config.toml
attn_scale = 0.0884
tie_word_embeddings = false
max_steps = 2818
MLP neurons of a small language model. Each row is named by its layer, matrix (up: input weights; down: output weights) and neuron, and shows model dimensions 128-255. Each number is 128 + 32 x the weight over its row's rms, rounded and kept within 0 to 255. Numbers have three digits each.
A block is one neuron, or neurons of one layer that tend to fire together. After each block is what it responds to, as a language model described it from the Wikipedia text at the highest values.

L5.up4:145202103125078162112070087122140173101149116055185180123158159188123095101199141086110158091125098060129154108102139122132103074085118123117134139103095101158082100091157115183142167110126108108119092109119091178161165091156101180169126135119091133226113191117164114200164111130153117065090180140078132156104137109159110100154110107090081106107132172092035133168087094085109062164143
L5.down4:192109148094109140134097122168096147068152106143119114164163143116152082072164133117110136107123191136139147087150113078085115129100133167109108132056161104145096127078173157130122154124116151114159109176098133100128101127094095120103124099084195116139113149102148109098168081112161106132128133108145123141080115071141094070066148137110130139104139154139154133121093161183072151194110
L5.up379:159128088115038155112110170122174150107145125069149135170100144148144112183164089123062057143143102141118165048129144113160116115063072177088121227120162155097130147146118175178122132102132172131147125075081152110118182089123175110135108085112055132143115147107147152163182099160149114089166128176134161123190136134108138099174077106111124128091148137138116107152139131127164110129098
L5.down379:146087198162051091151144093077112115108160088193090139120094084126155094098167059102186158115168126154162102109176085116133090150143122121110150164120168136114095099205167137121111148160120171137119115118147167139107081213109113124153178154174126149171157150169095192107176158111137144145117105117119160131165164122083133103070105145139196150145137151105139156101186159152101110168120
L5.up683:108136126127071101143155110101087157127114143052158102088161130136162134125115130111191101095135056096114129151157093134115115157138087062120185145119098076150133137121158115160133091128145141190147124134128149145146152077150112089121146142185093150189154158092185115117115117168122106087161114132071138097123055141165101129062139108151126143098130174188104139142108094152108106182102
L5.down683:076140156135120178102125122136058122140122167141094148147091149125058074096099093178031193108128165153186140081125105140097149118181121133212147133111108090121090186127135140163159115141125119050157117114119125096132141082128113052136110131124083094152154151127138100148178123134161140117111145148117092110128156172137054099126084159121121152139137175139158160166114124078096154110137
L5.up1127:144149078167050157097136142071122197131093116122148081109145094173172175155134156142108103089145122097132136138112170134130140116124117060153168105166102110084143116120063147149061123142172131157098180121166149103094133095167152077151123148138115090178147156098119104122142116130168160149155173091116129090160060070124140065032140075143144140165161101177115085157079153122105132172100
L5.down1127:102121171154122200124166135112094130190126106122127091101135079106150160143207106159139126092101199131101144094129159116089153095149078102145141137120122111125136071165118160157174155157141107042182145178091137132108143153087126107206137100200098175093149140084184113089171117184143078108154212098054193124127131132154070057081091122159111213158115200146131113117121131132134147136173
Description: Numbers after plus signs. Digits in tables and measurements, mostly right after a + sign such as goal differences (+6, +13), also clock minutes (7:50).

L4.up415:208115091101119150110156138096097124112124178127141125121099099098142209134138147132180130141142124121141142097132125162105020060114124136078111093146132124090205129125183086177074075088129069095132147138147106175149094116128115182110143125107148134200104175171114079153179075123130134130151146112061154166134098145106096108077129118138142170084115151117091064146127114144114146145113
L4.down415:135116204134155152169134081134059118163136122161155078115166133148129120101174110180137074112162126143174102177151117111140158152136106158146177119188084126161142106050118118084160150114129104153137111128126149074129172122106144131105093145123107131121167117075175165175102169083169066107112133138126132151134154117141121118071125090120149114138132135144128094127111145097161153083098
L4.up627:123174158136083098177145077128105151110144096141159120151109147097077145160145161123146192166204141131158177132133081112162041144146148077064132116106172039119157188099152057151117095136189131119142156126144117165118135092162128156118123138157038117167128147139123112071141102171090108138127144151091128151117110158110139158077087072116118124126113176133108095131141076130138127177112
L4.down627:080115175112095105080110112105166132222055138091110144110131149107106140115120126135131133121139116138187119172078126176160094136111160181176142072174129159149155147183120140118094132163110124098088130084147114080142103125108111110091087119120125127119072138144050138172102109133192103177197170058160167135137166109119101144120145171158148060085144089148136125185140069097045125075139
L4.up1071:171135192116102096131084137136119141136056095155167146150104088126222153147148127097101100178126120120124137108128102106136103142102163033170150165146167139112134121097166067162147118128169115116112172159201103154116111145127195106101134166126142107192156121156120132109121115135148059173112113142085148115169117178167151101130068131165137049046117168144098118101102136063125149188150
L4.down1071:141120090119182133182201139140135020136153146097091083129197136141094140074140146171120143125138137158113145120110142179173151132178061124142115107155091103119106145119165188171098155136118098131149088121115145124118140103110110132098051153154137158074111169151132112182159155097132144115096134089087173102102123101116144126155141088106080153106100097121180152078178099105106115075122
L4.up1222:166147149167109121123149072089132113096113144154074124155111134157149104147122174136141137119197090178159118158113077132183093118074188040096136101143141102133176112134147119158155145153106139135131139208134076151107106121163151138093062166179133112117096144113152107168057131164112144159138160158170104150174149137078139093148107145079122060149064116147110090158139090099085121153090
L4.down1222:109051144144172143140114117140106093130151150155154103127166106148144160140108105167112150115141201163108110124097165176176130146164099085137178145171125135121098149067143163112126155124150110143166131075138129106140156120097053136145091190145161153157066121123167166176130196087174149146136117069129177094090104148189145139177137105159112141125119090075165100137111113116175109082079
Description: Mid-name word pieces. Continuation pieces inside unusual proper names, often right after a y, such as Camry-n, Husey-n-ov and Kilsy-th, plus possessive 's after names (St Anne's).

L5.up553:094106176105097166111138159090156088118097089150103107106097105141163095163100148095168139050059105151124114125134131170111017087152137224141127082090099137139163135138090110148136121140089109071044140118110098086119164113128106154148198134131139123155126147110115078114132117114151086162119101190142111070159061105160173096096084149170089128083105134131104159137147199149145162102155
L5.down553:102063093070180098131100100133163108134107103118143107118141182127153099095124152147146129129151067128122163121111172088115207146152125105146076142159116138122129110113122153095107127123051146132090162094120100122138038118127108131092057024134110119149139115109118125181139081108158161171131106100106165185140145104153133100113166111099190128173084140111128052097081157123095134151122
L5.up755:108112113147141159158116124077151148114111105136157111164134106156171125130082082054181130159101068151084157122126090181152103118104121155102137166115077155114132133162154152162169118097095186109085099130133110178130162165135152129101166116164159172114115163115157119116090170190170182115150177100113108148098122133172125077042103150128147121136088144151133140119119095180149092114110
L5.down755:109077071083103130106141140127149086145147134157164136113109090164164144135110161112083153129201120104107079148097115144092150095127178111116147180125175106162120218096085117126069136153126113137090093155120151138124079130139120135063155111151129086093122112143155165144152119121143103116096176092153108145125133125101145129175162140143113129070162178126081119143159062154125160166126
L5.up1260:102096176132122112155133162090169128112115069132096152179114152147069152173139123115126167117100106148076090085131162109193127127099170139130123125152108136130090123115191054154164105091096139134092101115125125142170129098121124144143090116098112166134148135149173138133155134103121119161134150134151112121125116090123144118185113085198112129127109097133053151157101193096119087143071
L5.down1260:069085101078187097133177084130154091201117111131156124098187159099180150124147089155041135152128120122110109131116117111132091128153150105115144186120100114129091138120128124091179120122119130158132100130087093144150132112084114115096102123128139097071140109105155156158108125076102179172084121113119161160080118112108136062114148109155120154134160055166127131073102136169145132138167
L5.up1302:166128077089098116093117124128164125105067125082183109150151126111090183152102088105146157161051127115073098117119135170220109203091100104156095099080091156101167173174110172172122116141102126173074163133084164109137143117132094145127111194101093115164158115077197079075096164143093103132156141145135122149140129206113119121175105106163138100101112131140097167150162162136158152170096
L5.down1302:131098162123138157161134078101176135210088088087158122091109157132171136115129136064101158131206111125169151158117075161143160163132127144100146140089151117067104089137076158132127131142182118131104086121126165144126089157168113162178123121153081130144164107149162121094133140042096086131121106125093083127148168147141149083154092150116084119092166141118180148138129119171126121135167
Description: Row breaks in data tables. Line breaks ending rows of tables, stat lists and semicolon-separated records, such as season results, sports career stats and election tallies.

L5.up117:138133041077132137089153150093107142129050098088134116136111141139161184147118123108137185111106138100165132140090141072122127158164111147160163140152106104122132140148087184143117118152070149106127208141132139127130103138121124164107018140155154148164099080108124170092140117130086084071110179101135124110168123169116148137097151150156114102076079115161172111109158130089109100118078
L5.down117:118156158126139111115137123095164169181105107161155144086137078147069099099104121146096112072119090080089097141119086104109136178118152112115141122111194150153142097207123134152111180118101154127094132122192161193122082077170195159128136063139093146135159099143133107162148099176078151143169134113144130130091154120133078070116087090156109115170135158110125106089141127177049140133189
L5.up367:106168136158124144172138139122115065109128053125137080181148114121145122164150134059142123127143168171088126119135109139149102119150107113163143174131099111156110131122132120138105218124114158156121107139073119110175151114178084129127157133091146137204139146135115108093126151150090157099124128132075150065097133148125110102042108137121177136133103101138126134133173068093135137169059
L5.down367:102143120141134185083167121101126172106093123169083125113119136182102141087079144110193086172133120156121140146113125132179075129135117112109111145114132078088161098094143194211195092133108073109105139141120053165089110152149122093139168124135197131122094170134058186086133134109098088145141115114170132139133106130169184184122155162164100131104100136037099116142108190153085114102124
L5.up512:214147146093108128108114114136138137106095113122147129118138163145146100172105108150154168131120130052096085116121150040116097111115162162110133138157128117105106108088141137167121188080112138159116160215056136171135121149159189131199082143140190142140106149084164207146119131163151060073132141120058091068117154129123166095135145119101149100138096117124162098108079107172069169093165
L5.down512:086070130119081133115139120145169119140109157086146104148089166131189164143065096103167081139106142228184140099108170107134190147131128146099144173143111181167066140145102152101182156130135134089117117074063136107108105063110109122178130150125085092169130105168105085107099131107133177159132116118174127064164097146144147130157150144155079163099088106102082196191205140109143088170109
L5.up1024:103180182121133126120160128138138084131111093128082103152108155131144181127095137178143121080120143105089123133111110147091142075127110137158155131088087114126070131139125111113106140084183102096041151100149067084121142139147140172142162155147136129131143194112167136145145147090174092121111138134090152095138118172091133069078184148138121070115136108186176142169159118107144162095104
L5.down1024:133142131151101140142134160085130108066117189192105165079160131166115101126164123176148118181096108147118145073104089131114109124094154160089154131120143105100132086098170162142134094141083165114201107153123109138142101099122081095131117154070101139128090111136063131086157169142187160112146122145134080178128106143164081064122098160102087158102054136093097092105152143149100110192171
Description: Mid-word name fragments. Middle word-piece tokens inside rare, often foreign proper names, especially diacritic byte pieces and "oc", as in Qaraba-ğ, Cari-oc-a, Gi-oc-ondi, Meck-l-enburg.

L7.up1186:085112120127108137110130148092098108074103111131136198134130190147130136130177144106175187084105133162142136087178140099145140039145146113096178149160076184092114144082114147116155162180158117101111147168099135158151153165141179156035145148144085133090111164043134107098153091170143133172173118108078162127070114142162136168158216102154079132112160124093168170095128106123096177110110
L7.down1186:104053119075179146165107104162151075133090150147154142117131127155186096103127079064120130100164137150177126134089122138176142131119088128113200139107076110145131095107144131144118169159145133159151140147120094157131137152100119141069145141138129091137129190093084097136121158153161100140128179104159123162069099094187119096145219108133135088148121112123176125100129096096174154132173
Description: Pre-noun modifier slot. Possessives, articles and adjective endings just before a noun naming a period or event, e.g. "During his", "After a brief", "unsuccessful", "nine-month", plus year starts after dashes in season or date ranges.

L4.up164:138101117162048097070115101118172157059121134126119125081102094152138112136145065188135049106121105117160161055148139102176177132127153076089165118124173164169142101093140105131130080089168155158134137195109121141141129216146123155091090145127092128121189101079146109104135130095144068119137089093115138134147085059092072087123152095077102182103174134154110197146123116158120154084127
L4.down164:118086160145086097170117162106181120101169219132165118105118126123198085185142133176148114170127113127120152134121141199084140160114165104214110140087122103153153090146124153193135169125121130142108140116101092140150193104066087172057168112114182086140091164111139122110153135083113121131060098086117147132175071120117132136125161139134080129070167173126107142133172147088123134142100
L4.up305:144155145178107200149095170112148168114134115091155084137152149148085132087146073080152154094097101134149115134145125129144130215078190075095164130163218074124089070135161142122206177138144110137127117129146117146169132072157122122131118171098129161135139215076103126148150116136158120150071158124118121160145095124125104117164079124152157123111173082103073127129072117151134137149168
L4.down305:169118121124089104169108110132212102075145167119125171127114095159167148073126139171104118178142135196117159135129159131108120090095178141115122136166173119131063104092156176095125078122111141162139140127140132117160152151107148146107107101132123133145123100079118061186170138156141091129144081141135075141089147090128128131153068161194092122161113115160083124087134146132092192109157
L4.up1148:118146157125026159128148076121092137086144101106164168092143144136149112135136125144159130131093171082119128083180105075140148110121113092114147142119157103116132096119121062152179111107118101141127148117114122188151093079102101183142128119081074145142133096120196145139129169175159053086166121146129091132117145103156134137098081178099064094106124132123153179102156115129100135145134
L4.down1148:141156145157096152143065178085171177135109131152095174153139111179137147097101072141151094074143112175084114147095175150104149136125166102131104160163157117149074158130109130132072140126106144114128152129164159082101138099079128112070123112076076169107141190117165154158109064171097146183095128159088149115082127125069198152111160146145153161186141115165138086124057143168114114076119
L4.up1243:142191107154120093089175156117107123109126085123147129153147179116173173215120103089108135164154067158093136152154153167118152133110113123144111046151114144119117101152116089104137192159174091161129178127176160080168142097127142147098122129104084225172169120145140065063159117131115130132108124161107115136075096118169099126035133102092126194116137180128130150143160101103113172126130
L4.down1243:202147052097137142138097091139161145137124153154155110124082155126165125127130113151156126081160175153110165101146080040156079137113160156088111116123103152103181107119092144113121077096169154058100131131120110081109100171108126090128122132133111127178089146147138132162119144095129118149090117118074138168163156112099178105120098126156130105152168137161076179116132153150139151079170
Description: Table separator rows. Markdown table structure in sports and music lists, mainly |---|---| separator rows under headers, plus cell numbers like +9 or 5, and section-heading fragments.

L5.up34:121128122110104165094078160115138169093183128138115157104147095097113163119141160124143123139105131172110134148143127118141134214132060149094157131136082106115123090173154132149171149119111169156153160108110127140159122100154110172125201127163156117197096118064127198149147144118111089123201075172022105100136110085192132111122080051100131154118160172086149127168139090172171157103158
L5.down34:121178151110140085083166126138120132146120122115114084128145150203072141128170106114089128113053058142139145121167110169185146099166105173163109131110135139139107158132092118144157117108137146102130092146136152080100158158169090136159055113126112150103108148112132102147128132152132127156112178125155145164098098045096127071083149136112110150131102136236069106132195134118102136163081
L5.up220:080144183172109182117143145110149049114169102118096097121139136145148123061131122167077133114145149123123137119147150064126123140084074135077150160102099159135104071149118111143150165168122142144134181139050088196179127096157184057154189090115128123150113162076147124126054178099132128111141107129124117103143084149160089111191141107172085166128157177081097172146110134171091084178154
L5.down220:097123150097083106209129116146077109123091155151176170126129084117155108144224098128147135105048168135159151089160128092166124078091159085151141081092107148118145146095153113193147134085139137147052132156123085082116145089124133198080139131147159113144154090163155139136135139173185149146118157155142103170070093135078125127100187116109089121091170148086160129162152115090141192127136
L5.up389:122158110170111174124127088142122122079131143165075145141123136089121124144139114107130072149119161152090090168162159139179053137151103074091105141145152071104143153149117126133117199135136120162148147106079095201102125106157185127161102113114147141183100185106151101145135110151119106117108101196044114113127072171210097178112143092192090163094121212129112079167153127174141155116178
L5.down389:171104133142091161185139155131118138068058082192131147216104221117161162124128084229127091096123122115086117092195131129107053103172099087158147132156137054120116129138134183140138144101110116173138140135080102127114163064156136102088127191195114123146051172038137150203129155086188118091160129140056128151112132157118153111120161126147124165132095156143184119180110125093116164134130
L5.up565:120135066136062153085163134104088140129172175130127178149149150100177163157103114107149183101144155098156071149173103126135123051074116118108094142166095130129180154153099109159150174132150139104130161102088142159126183073116137149089137199157124103131140091086163149181174142158109085087116048118117121099112079128189102160180084148162131181095157126119136171108132139135072136140159
L5.down565:097025169165151122121125120187127129255144104127119132107164163082156078141140134162132095095080139155152116121096117125093165108112143106136159152074074118107064137168137171150108177121098156101133134135143149154124127152124145157142174163090135143162145082143085127137135132144125097169173132089145107098086056126169105138143110146146193128097178138100169107171103167107119151135138
Description: Temporal/situational phrase openers. Tokens just after "in", "during", "from" or "In the" that begin a time or circumstance phrase, such as later, early, his, first, and digits of years.

L7.up1105:093154094091165130117169212116098147108132101132114135128115132137131098089077124069172065155127161139102083137126141075141135189083136065129130082111105117125159116141109165138050222129158185130118142138149066110089095093119165117093143101104205179141165128088143168147178105134119092121140119122185129090121119156143129134118136064067118131110092123094111134161139157104097094103147
L7.down1105:151000184176124139165091026120129072255140148117136125134149110105120136169123169155137141133127122092191099120115139161186121107156130184097166113134081146151133127151201087178117070147168100151126129145111188121119153188195145174148154163112058120121112110099175098118134190114114096162116150163140135128072145117111136111133134140110101100131149139146103118115091106120179128075173
Description: Name-completing word pieces. Final subword piece that completes a multi-token proper name, mostly personal names, e.g. Walk-er, Mick-y, Freder-ik, Nietzs-che; also titles and place names.

L4.up202:176118150181083152126103169118130067089171097138136167148146190180148151138138123095081107109158110090200126123071108119145131112084122123117147132100158168134137156096113108138121143156152134120054149071173161139163115087113080096052178142068117150175136183139129058112151069128119126129163158182171115087179097171093095133102158113126137155087101144098133103123133125070109186140132
L4.down202:129160144164145125132114090123200091176145114152102097144124129164143082102123141125087140125185140150113150102169103184124085114118175178099125055101128135132139153155061115110096085157158143089171147102073160183103116167157119146149105163119133144162141136168184133092174111126142160107153201076126171188189122103122085151112140110162135102124136101158122156113134193107093118143062
L4.up213:124171147161103080129162147099137139115110089146116094166105131141129184078156140139138124113088137084118091102166088078140112185085128156134105141108126133149111137123153164167119086105167108121097091120158116155124093147109090165146119155133150151164128135150227125133072093143154150131138084165065132104134149099097131052073100123130174081128139139136134065143153181131107125129052
L4.down213:164176170077120129151133071192119145102113096169155206168118165092053139090123101154156117082067120116131098072112134163144192110141091092130069090087181085118133139145125146152167097161083097167128174094099174067112142113131134124122140123119099156149109057070148081113170144097098149101120102162152171134096121109150108135096153164134156161131159141153184134165138156161112117154161
L4.up1102:129161122103138168131124121137111098122170107124127131183144145095176123137130129075161156139076192116181151043083081112131099058122122106093127132124079069089171171140078162119128123151138136153117176088189162087185110081144133103166190148167156102131123074147135112105123106142066125098157118095109116088152084106139097154147121118150075147105160113083128115150138169130121209124151
L4.down1102:184149142098145076148170108069180122108157090127119114160140090123119166171169100120076140136140082167085112133111087149080092168142140164139064100071124126149084091139112122098124131109116168126149127110126153136087139117148144103114209158069102123122196167141072064154091173131151193101148108196113106077123149217154129092065136117096117132079123200143131180109163109157139101123105
L4.up1311:128116078157138128131130131085154078134115111163078089096121138154161127075173104068197116171107102156135077146111094108149165159127143133128095095109152149113117080140146201146113187150204162099144098150096160108145137141148168135060152125151161175140145135151178092124098089128129129063178109133097091133139132141118187107164180040082129108141149139108069111119167115107058096158116
L4.down1311:155136127068208090136133083172158133087161120179172142146122116092117150128197118186132092117128118109139129128102164090087199091132111148115165138097130088163091200149138158091102096111092098113136107098170101169058131100126160141122065120128073125181139147138114053128105141059119113107127094088115122097077122108134094161091133129178160088060122078208114185138120138134142121145094
Description: Mid-word subword fragments. Short subword pieces in the middle of a split word or name, strongest for az in mag·az·ines and Am·az·on, also Am·end·ment and K·ath·leen.

L7.up1450:184090124122093112112121146113133127132125126155162119164153125142116171180192155121077123153117154109073172115154108145109133126140136123137152149120101139142134146107089137163132127136149131124135182138165104133163166145125096191113091132133146178117143196131113065132117095128144077116150088152111109123077125133122136017085097122111121089079118113197075061088167136136095084121109
L7.down1450:068189160071211093103149155167036134137125094118093127100142124092146172086082135117131137119108105143097129108122126126171130183105131100112186097112122095155160173146094156110148189135158143205166080093134135177117172089060139119098158134141211163143095084207131153095112094149131106148150093086155135127122121120157192176175115105114116183178110115150169118144161124080104140138093
Description: Mid-word name fragments. Short vowel-consonant pieces in the middle of long split words, mostly foreign personal and place names in lists and tables (Theod-or-oulakis, Anast-as-ia, Ann-ap-urna), sometimes ordinary words (spec-if-ically, the-or-em).

L4.up56:121103091155136138130110122100145167078102114126142172129153065167072130099146147160191133115150142160117168119162161180174099151130115122109143135123085111099118034177125143168110122189076097145120099156110100178115147116139156143130123152098115167091184129090141142157111124133089147114174111125126143167052066092120164151176161133117119095111087146150151117129086170061140159045132
L4.down56:138126052145152103153131119055139194147120140134158153154171101145078096126091165087072132129078140159128175161194125104141153127182115182166090144138165154175148116114150135121138158129116129101145102096102118104100118125144096118172134115089162127107190130057094091097138145179152157190155104164123051145112169139136157090086133168124120084099121115198110150145150187108123164101148
L4.up323:110144126114077173160130103116121096095123114155127194083176097150105124123162135148166154127161125128165173134203119147152141061138105135138170178071152144099154105113143160138186140146145181144082161139107154132127149165172114178097081163121127150110105099098149128027138145148116132171159073110083127123144125114132128051105121106121150131162166128135136138110126065085136169085131
L4.down323:102130104120151137163113089127100087220109164078184096159044137163123136143163106164076125089116151134135113167136174066087097171104119107125114132107104117176131143189102117148140118137137143111161153103117127101065092143056083088134142118157165147106168042132110120122102144176120131154179141051139151116131132144084128092102087170165125117140175149132149137146112107109117174144173
L4.up654:086120092152114125191137111121162051123148112137170186138126132072149145114087110184187136116159104170096160092182097130171074173129105110119084122109104116155110151142107157198157183167136118193094114118134087169160138133122168146156136089130140117129174186080150101135128071146143142132123132109113046148107118133144137087130067140162157092132090170097131160138155081101107194157132
L4.down654:163090154138122139073106136119123143131117075162118144151097131164097150146127163222139114112091171106156103114110167081142169176149129114125158140190135141147122109130145143104138111128090081111064082110164134137138106067115098182112136140107145076133130057191106105128158181185138137184156058110104124092106102136128091134171173129159094126099208117152106134094104162085104194114102
L4.up725:120169151173127139123123194116072157144151076135149170153193111116137125127168149152155146114098142140146125176118174103148087178161100118086121146138104099100097114147058130174182179154153075154061102139137060189132103111146199136072112125165111156135135155066152140126098157101153181070136069199076131085133112172187122088103137124110080109072121128119136151084116103154139178152106
L4.down725:125195101120171139098150133124145106078157140121135141142113125084150126168175089148113100162095196147133190111070089114153127129129188130087141149100138160141162148114136142152096118111159161093168169095173137078097141109059093149109114096103120160173176127158121153122119137158099154119124009153176113123120133162120149183180060119147167136142130133104195126090046146168090129060196
Description: Determiner after preposition. Possessive or determiner words (his, her, their, the) right after a sentence-opening preposition in biographies, e.g. In his junior season, At her request.

L5.up590:144130112133111146096138133104157140118113143157120176127049134115160139126086084165091078130170083109140178142149074148175093141185115121122181059138168114083125076127101100161120118097124161144116114148104061178101127137137187191176136106211160147112170127106130173091168144112175100138121131179097055115182115094070105160155151143106107076074157151121114183181104143189174143084146
L5.down590:105107091114168084147160077150126073158135086110169137128121104126119093103174092069164079081164096114132138120157155130130126210128144129167124137087157157138089095109176087078153157160143136169146124135138158159065165148148117127135107152119191123077087108128166073086163118134073133139095109179103112163114132130176122144097123132111168125151132115123114079197134105127109117157156
L5.up685:126149119114112130121128143091162111134152101115128114147150096099114118150094084075168099183072158128094082032127112113156184154072127095135144109122111151122095145140155128132123193132187139118115084089126134159167092127121130109099103180117111172177186095078146163130087077145163057118175137087111122088125145133138164071101155133114155133137086116117125092156126118130138126115158
L5.down685:171153129132118142158143062129155127210199161076132111154141139090171154094170168145202147109134046168113077081153154153148127151212114145133078125069142140157117115166171134129117100157060155145116149183060191111131139107142146154119125090137051079088120158186127108107118222162152162178090102138154118120124185128071063094064084080169093186122140114187104151098127152118076124109180
L5.up920:162109118155137138181100086093099157109109172150143149166150111128165145101212079103147115171141159165109125170118039148172050139165112123100213104091116094093141159131131108134073151095144144118131109113145101136110111113150153122126095136172126143123130125106147096176150161096128148110167128131102129156088124114079132182078104080088142129098147130120114103139139098145143138126067
L5.down920:183109159144124130104144194141113093136133101131119120136199105152132176143125167086105219124123142126097124150148185157190126126083163075165154107166153154140078118146130104132137133141171124178116120095102089110174118102157086114130101125159157082176081103212033167092150140114140112177141132123114132119128202148173169155140121105145138160110155127050161125121108111114104135116110
L5.up1105:123179140126072163117099105110076125108172180118173116160172069081131155173145119051204151138121142128091100155154073139116148133123079161103065067153105073117163133142137133137167122181111123067106152159116114141156105152183131110075141188076120162152112085147132115106163090143129129129104141112138147094103114088185138176045093083108098124109065123138118110073128106189140106140062
L5.down1105:128152089104179129162119097137119117120124165102181105149185107142160117115143155178125140157130128122078142155108173121134160138153153096107165128144171160151097175144130124085109144164152175177107129086138138176126164167127110147104138086059152165092073119171107143136161165103214094115132120145094183143112161088147143145186142092161196141133104092215178104139164139087162140117148
Description: Second piece of capitalized names. The word piece right after a word's opening capital letter or two, mostly in names of people and places, as in H-en-ry, D-ent-on, H-art-ford, Cl-int.

L4.up170:148128207111105102179162109130080131094188112060105106156097106104147093077121146154134126144150169171093152092107135085134131084110114155080190149076135114138132091188090092184175155110150152125132125161131105145093141131161142097063119152137120160206109175119146154099157073146103136158110105181134166118126064150162176124117137133159132060100065122196140138154101141125138125122141
L4.down170:159119106222101104101109073144120105100121168194146151070116111185101127114173062118144088167108114111130128118115130125137152154156137121073117119147076130073143100118141175212128109141136148094136158133135123061141137050149147113116141172071141070170115117150152150150109145101139147179155140128085149092155153155110153138138131150131149133083145162144173170142185152129084177158151
L4.up223:113118127111097106113107106100137176101135104118123104126169131125067129126151092041132150150121146046163156139159069138105114141091122128094149110138142130124127120152134135177197117203160119108151140074099134071172114093105156168143142128146122099132205119135103154119148082179171146120132119153190149161055106165086120141059078122148077137198094057092150169191120136195137169178148
L4.down223:161081086130139172081111130140156160149115118121174142151121170086115117138050170195151153156114097149164117169183176113122110094130147167181168109097064104104119168087098169102097125026185146125125105162186105131111122160134093119169127123174181112125077141122177094164090178103121123143119108168141094088146082119093154110147098143118089168091175177161167084166142114105083129135110
L4.up740:110123096146100118127136199095151146107141103149146139167128100158099143122121160129101163111153070069133168144105032135185164170118108109107090137080095158153165143143191129128144193099147125148061141132081152127137173158129115139066189146106115112163125113099162125043063102131172165125091179187146099113121105140115050121093139091102102076203115107178117111147123060145090140142166
L4.down740:074016154144087066154122108092141131196127127116111138138073099141144108136128108075115132103078128110097152113172164091148151065130157090142142149094114075161055124130108166131103112129174096181152107180133122113169086092175137138091119151112166102080128151108113112140120101097106123146130177097046116168170160088074102227099145186076136088177110149150086142087150164106109102134104
L4.up1072:099116158130079154117137120098143136124144145158128120195090083158149133181159171155139091142090153104133133142115086116156087081094068155093146180089062156131116155169191112120128105071129160144098156119126147171135180153123066175152128123159138151152167129062148147123062164139154130139170113153109152084128090041110066168150066121137095113193106140151102183132151148180133095115142
L4.down1072:086022161124178074169118108134188160210126080144104168128139110131148129081123081093093179125138119157121147150116122149050090149128139059177167124114133071086105116112107146087082077133129141129068136198184144134098139137156115141106127128155112099104149110083131125136118110113111115129100141159072153151129136169117146053079106138147156129154128144135104111129123069123123133138122
Description: College "of" and table rows. Fires on "of" after College or University in institution names (College of Art, State of Mexico) and on line breaks ending markdown table rows.

L7.up301:133174141088088078131109105135137157098197113145121155154134104159147141085150134158140082103104108180180115100193130097120169046136146091111085082142131128109124107110116153097148115147137123099088153133101137151145145146133161100138099123076125129135170126125087138108165086159159113116130130129159089163167160094105114152095125097131099138125080107134146210156123132210091161090087
L7.down301:122123145121086149111147120130123140154162166133116050097182127131142098113124070130131084102159165073128138105088068127132146134062069145081097155120109132138108126144122136057142166119169162123121095114106187087093108078110093099130104116110104134197122127207182106061138152102115127134127092112197089133158112146120167162168153167128101158159155140116118140126185109076181137125152
Description: Leading digit of numbers. First digit of a number starting a score, year, date or list item, mostly in sports results and tables (2–4, 1988, 0-0).